python train.py --n_kv_head=2 --head_dim=64 --qk_norm=true --bias="all" --tie_embeddings=false --parallel_block=false --init_std_down=0.0 --lr=0.0015 --grad_clip=0.5 --batch_tokens=8192
MLP neurons of a small language model. Each row is named by its layer, matrix (up: input weights) and neuron, and shows model dimensions 0-159. Each number is 500 + 50 x the weight over its row's rms, rounded and kept within 0 to 999. Numbers have three digits each.
After each neuron's rows, "fires on" lists the tokens most often at its 100 highest values on Wikipedia text that the model never trained on.

L2.up64:565565608476408460457473514494500608513535497418569491555512525522500458463550514472487396512474500537477496549486498458538542507474476478500390556441438458399454481509633460482447431506570492402536561530464432541494479387415418467482439453500492491533492527458535525443533527483533516546475426550510591456525508460498528593543601473504524413415558502501503410491485492548518561601469540572479487499426511605493462495508542514539542533556565435608460546511462555510565469582521548
fires on: "ai", "ani", "ji", "na", "ua"

L2.up23:390532486632469536467510465485497484576536444516465427516546430516465462537530594490593521572552487582513480580529534438426515561494563544536483428439509505497463459570507430550571560514478476501412434500484570448510512542492464498457448404474521501473543591459548464515390485515495454489534492415492518642482489640465447439519466427512521521504429435487501487547476539541444502526542503448505556485456575468475466481461496541475587513439605530552408485393543573549520484490443535
fires on: " Al", " al", "Al"

L8.up78:530587532468519499465426495499505518521496480472577494534526498541422494554483522506606444498493499381482635548505465565478528473515481510513531517584561417475429409487468480478523486539474420472528552478508556521510495475548552497496451507489462483411458487488577441425538516542486569583421464546478426494490329532444486541515488452513555485509493473483480496524481463487464499564425462468525569484538505495460483482517510575542406450479641476433464473535663450590533516406645516
fires on: "p", " int", "s", " s"

L8.up739:495527487630435488405512625487519551620408549453570477489519470498554436531499473446555538487458554438560456571511439474473516477526511531426517499525364491409469508553535556449521447445668485542524509503478492444521543513485498491498488424455443510420503468543426428510496470457569473489484507613558449503482488456629479516554525482506458563485495503450498450494471484610467509511539401480517485478543559491576518563601535595552465527424465506498552565492504554502473536507517562
fires on: "."

L4.up105:502462484604421523500622545448475536516452590478611497418549504534456527525479482367511535532559505510440518523509474439487556393435498578462474571480530531478493519485471575468398502474511491495541520507485509593495513585536476503510518415466467488417482484480448478589453540463424437553537490484573510451537457419540475483466548409523448502392496521527439523521506598481411596529575483580430507457366502572534499520588514506478503493510385474523492550470475493476467413527439505
fires on: " "

L4.up742:508433506532478506456544524516541509522489499478497540464536496498462473472577546526554544567489504474581492607484502459445545476432513552519511555437521509386414521530527606520407481492470491499526492442396531505520569517543495483436463465531443459476467514507418470477475500509490461547516554459560498474420321453537561431478510398557488443525448528569455513452576571571484482509511502620468472526436478601535516479609528535525438606594414464494516561430517569553504425382493482
fires on: "\"", ")", " "

L8.up403:429502474539538537460451531563482484628507448434517472545503537479467481476453563392566565578543522547536450513510525447584511560495488513466432519543487543494474503575402532512412471481532516533442514496451581394517488525410380455472469386458584530531504520483469515551426521487532478526543440483609560597513468545430468531487470515514528484429592438479478415506519488408475381486557495562468554506385495509558440531585517582520509520452556485514443418468468539469555494554465518
fires on: " Al", " al", "Al", " belie"

L8.up886:461478505508531495443505558525520523593504572446456550438483418458416489466493515452514515575499506502509508475512520506499572532509510494463493614466516455534487428504438471470464477593479478510416513550501534505606520378388525506464551555418579500514561540387481484544484527561470427505482516417446557581472454493538536430547545429465546439443550480462497584476585527520458470573507509500457549438477563611496393526504458411506556455427511494539420564405509595513557568412534553
fires on: " al", " f", "',", " e", " des"

L9.up349:510404511560411563444515516493584564481476513493565549510481492544472490466510497417553563484495511512581526547464445612522498443401532550514471501463520524496507526493566549514458443479483481530533540536458503536469504549519561452512502415462556506493430456506506394567474586498460463620440444484622525413421380587495499481590449437496483516441477457539488458426553527554525425469467418608493430467422500477664510593548521536527420525495520426488518480510479564521505495488479515
fires on: " \"", " (", " ", " $", " ["

L8.up905:518515494581406527394550517522513549524438583534459486490498521545472471493442532477606531473561498453544473570535436494458524453550526485406492538565417543399493486507576537443477460463598518424549494558458469511527539444489488500503501379517460508425492597516446419556480478467577348488430474621621566495459539476572523575535574487493490503520480471485496483454493537500478455515477507552511521489485594483473445530623496529535478579461476453508546516459509611449423469547566484
fires on: ".", "\"."

L8.up206:518543456496579541478482469453559521503497467482511648544499476537473468570577506415510436510580548477491499567496518517538589455507499564526526477501531363430505472476512452504564447527499489499478534525494474436526515382481512452438469489475405497490472477461489519446469572495432549544457524488589534580416505620547370566514509493505438451389465488429465458632477489496517498483524423471499537537416492530560514564466478530495436519511610523403533515453618511584431522434504469
fires on: "s", "h", "r", "j", "p", "z"

L4.up202:507576550470517515426402478464522446512511455450483534510470463505435535497518519399535457454589531462567447428485474532543413522500526473513452497477564398556611513451550564459407511578475565435466475557458562488532494493514429579445478537518467545564496516466505534426395587459590554667479539484557502542444479491542437560556538511528539518496553471414507556504491485439544435459519504506529537474378481400578470504487529543503440449466437453566448500479461544466452516602485541
fires on: "enn", "iss", "und", "ass", "ous", "ri"

L9.up223:476495529491497529475494586506490536472537528570426548593557509469503457571541591393467475443580526482502457520519440440444488626487467519425508523469498457473498510604613537501511493531532512394446427470474604468605495409441548571498463343486512420559423479478562536460415503512460499534491501516487519491447480496531417470523530400516511502431510406520507535621470549528452555498516471567497495479494558463502455557503490501490537580494552538444566503474499511514457524525479653
fires on: "–", "'", " Mc", "z", " al"

L9.up588:548451473549441429460549487479567497567470591508559535567538502441481515511529513545585473548494506408543492538472488513566576591553533502513496584477469499379464446425561523511332460455460492436410526437451514407571488454478494526437324508622461536470627557535465481521515516518553542517500556570513477458467505549540496578536496465510413503498462511532448527401540535522373511504507513509495501446455542569548499566497511513528406465535494512511470479457476548480526481458513494
fires on: "-", "=", "_", ")"

L8.up53:456452514498424560473612578483533520667484603505593501478491442504530425480493470454519464514485458343561489552557472462563412427476525514427478530587480495461521569560569604516516511453557503532477435457479498543392534487457464447500451481533515526508422534505404451481481483482544514471416510605567468524484460518623514484482513497414506570523454548516478514485560421525477513495493497511477495448527650438502486514556465494578433490443466491471547561456501502495493544531574464
fires on: ".", "s"